config.yaml
intermediate_size: 768
vocab_size: 8192
hidden_act: "tanh_gelu"
rope_theta: 10000.0
MLP neurons of a small language model. Each row is named by its layer, matrix (up: input weights) and neuron, and shows model dimensions 0-191. Each number is 128 + 24 x the weight over its row's rms, rounded and kept within 0 to 255. Numbers have three digits each.
After each neuron's rows, "fires on" lists the tokens most often at its 100 highest values on Wikipedia text that the model never trained on; "fires in" lists the words (lower case) most often at its 100 highest values on Wikipedia text that the model never trained on.

L19.up90:123110130129135139137055116162118192121186113098157115152114097120107140090149169174106107127140128127097138173163086132117106132103108118126136145117075163124077135087133136115135135142163123130085112137105138129101176141150162096144136098141147138150093161133115158144122134106112126141136141167146122110107125072126128145119136112117158117133134100153156118116172133121121131105135127158161183101147136135138128145147104142138139140145177134053113161149127118126125134090093161136119114128140116139128140107136105099106118078124103090117119061130101155144122126102137120127
fires on: " an"
fires in: "an"

L19.up328:116147183125110188107078131123149134140136165138183124116089129100149123129111178124115144111102110095126149144102121075121141102133134137152160097131130149103110147097138134111133092156186096149107131087124107122147148126120109110081177093153142177136146143114127130116180133133061149151087148129090129124157120066137165151126115144093142111137144150109136124119119099107129093094112127146126138131165128133156126104159167122166106188133114134095124131127149102157148142113105143159143109145149109130136092141103102134107147111134137142114126153102116095119153119153159111133
fires on: " an", "An", " An"
fires in: "an", "another"

L22.up448:131088137094137135112104140162088154068150132142105103166135117127103146108126120162121168129113157119140143122129064158139147128142132078131124115089115120075130101119116150106112165110139149145135122140125151193129135137151177042133159149127137107152120122116139104130159124153087157130120158105126132158147086119128144100108127148100131124129096146152151071136145195127146148119118151156159114159180105086138096091154097108132148114142166117105093106142089097146136140132102143164126150128113104108100126123100147130161127122145136115125116120135114147126130130155132149100
fires on: " an", " An", "An"
fires in: "an", "anniversary"

L18.up22:154136143108150126143138190125116150137103157122152107095100131098089114104166116144130105171096133084117146115132141110086125149138106132151142117108141111121142125097150141127088157113161097097126136111166156118123085155145163129153115113109142139104085102145079124082122119152134136190117202138112102094109147104156103101136138133156083106146118102151149118118146151163125107123149091146133083148145081120083140100132117107143115157121091137096170117148160104130118135102159175124128123175154110141098141134145119123136165146128113137125158113141157097109120109160156111125
fires on: "In", " In", " at", " At", " in"
fires in: "in", "at", "since", "on"

L19.up49:106105126075132097132106165139133151141141115148122153143107153146139115115100159131130094124145153162137106133102125160117123118120140134110132126141123151116111131141113142146124075132156128122101078140117141097080099108099135136086100111058181089115126117125102103109125089098165131152151152151128160128111134137140121193106126131126176121107113148139109149152115098143126117131163121155106142124135123168129143117117152119105122117140107112124078145111119094147148160125124132157122176176165083100114147106096153091143151131193145127129108099148156148188106165150125157081
fires on: " in", " of", " de", " Am", " to", " A"
fires in: "in", "of", "de", "on", "to"

L16.up122:089145108132096137165112104139141128116129152081170142121133162061139109111066159172142159100114164149165117151121171163139172127130139142138121099148165155140090136109115189128093118106155162114099108130125135115122123153129141116145089103140154099112109090118168116109122156064120138157130102134157110121112130124126159131118153157131138112141132098094112136122126152148146152142101099169128106117140125128105084115098139160129116159129114109113111138168155114109140142140169106106063130116112138131145110162159163098111117122096124143143139159131162129108070128140135115104
fires on: " In", "In", "s", " in"
fires in: "in"

L10.up389:133119172101104128148114183154110163158129111179172128107123134108100114113118144103096067169125119143116095075168149119133161144130122135138131123113156121104160077082126115123122130116145088124150077145164138140121118135161157107118114155098148115117130145153067128117139119126187147120125127106109148159140126104113123139155152127153150113095102136119127167132159129127175116113138129126105130131124122153132120139123182113129131129133101131050076136132107107126123156163112120107123160115122123088135099093144179180140132107119111145124149135165110111145083160125107146123
fires on: " can", "On", " in", " on", " de", "con"
fires in: "can", "on", "in"

L9.up632:157143141108084122069133131139138114148126100106106105091129161140111145158131135104128160143119100142113118162121184140108108143141118104115122092126083131130119142112093102144159079111137135122127096149147124145114133121143133105141119115093138158118116098154113107132124119151113128136163126166120094107147160107144157157151138130146087142174130093162157134126154142142131135165138085125088136133176115158113106104118171125148105089163126122105181137123097149170132127129154123121136110115157086066106145141148203130098116091132145163165174106129147086141125138121088100136
fires on: " of", "re", " pro", " there", " were", "f"
fires in: "of", "there", "frere", "were"

L10.up512:159126151112111137144140115148127105149108114134136076124153178179082123124098092150147124135125134118098139136139117128117141180123145151141111069106153097109126115162096118152123107144143126101134122136138106121151102129176097149119089137068162131119097114107111111120130136137102121087187155138131079151109185154119125121119144137070110174139121119106127151100155151153135094082135137163168149149134168147132162115178157145116177081125123157144119141124144122128121115167159117109117108139137105101136159139129126123120103113135116112100148149111143179140110076115138110144
fires on: " of", "re", " No", " first", "ri"
fires in: "of", "first", "no", "frere"

L16.up356:120145122108110150135140155124131125122064132146116125111124125121119126122103149127100147131114129106089131128107111125112116172134105141155130147114164106118157105129125109113117146145153134128103130178116145159144072145119109131111152152132098128141065080135068138127116126159106136132150116144137143109116111102097132103189162163106156125121136144118133117157143171153146140156155139115117083109101092154087169137097142189135118113168109147100105142137180120130115133125141146164080114149149153154142107102170132076173104089106104110076107134127183115135165111138116133129
fires on: " at", " in", " At", " Elizabeth", " In", " Chicago"
fires in: "at", "in", "elizabeth"

L18.up683:109097112128153118176125143117135162160116150154125129128103128141137115162125086159151155134133109157063122131129098143125102112132148123135128117128140173139107133116102119148060167103125120132115114172163111116109087110136117095141150098102132126115132149094141134112107185099112129160140153168142120096142067101117103073153122106126106115114168114115152149143132172119147122139115122112149083133139187125117122107126147194134167129159149137125124092151184101124121143140115110136126126146113119167121103150150085103155137085095114129130129104093166134160105160149145133147
fires on: " in", " In", "0", "In", " Cambridge", " C"
fires in: "in", "cambridge"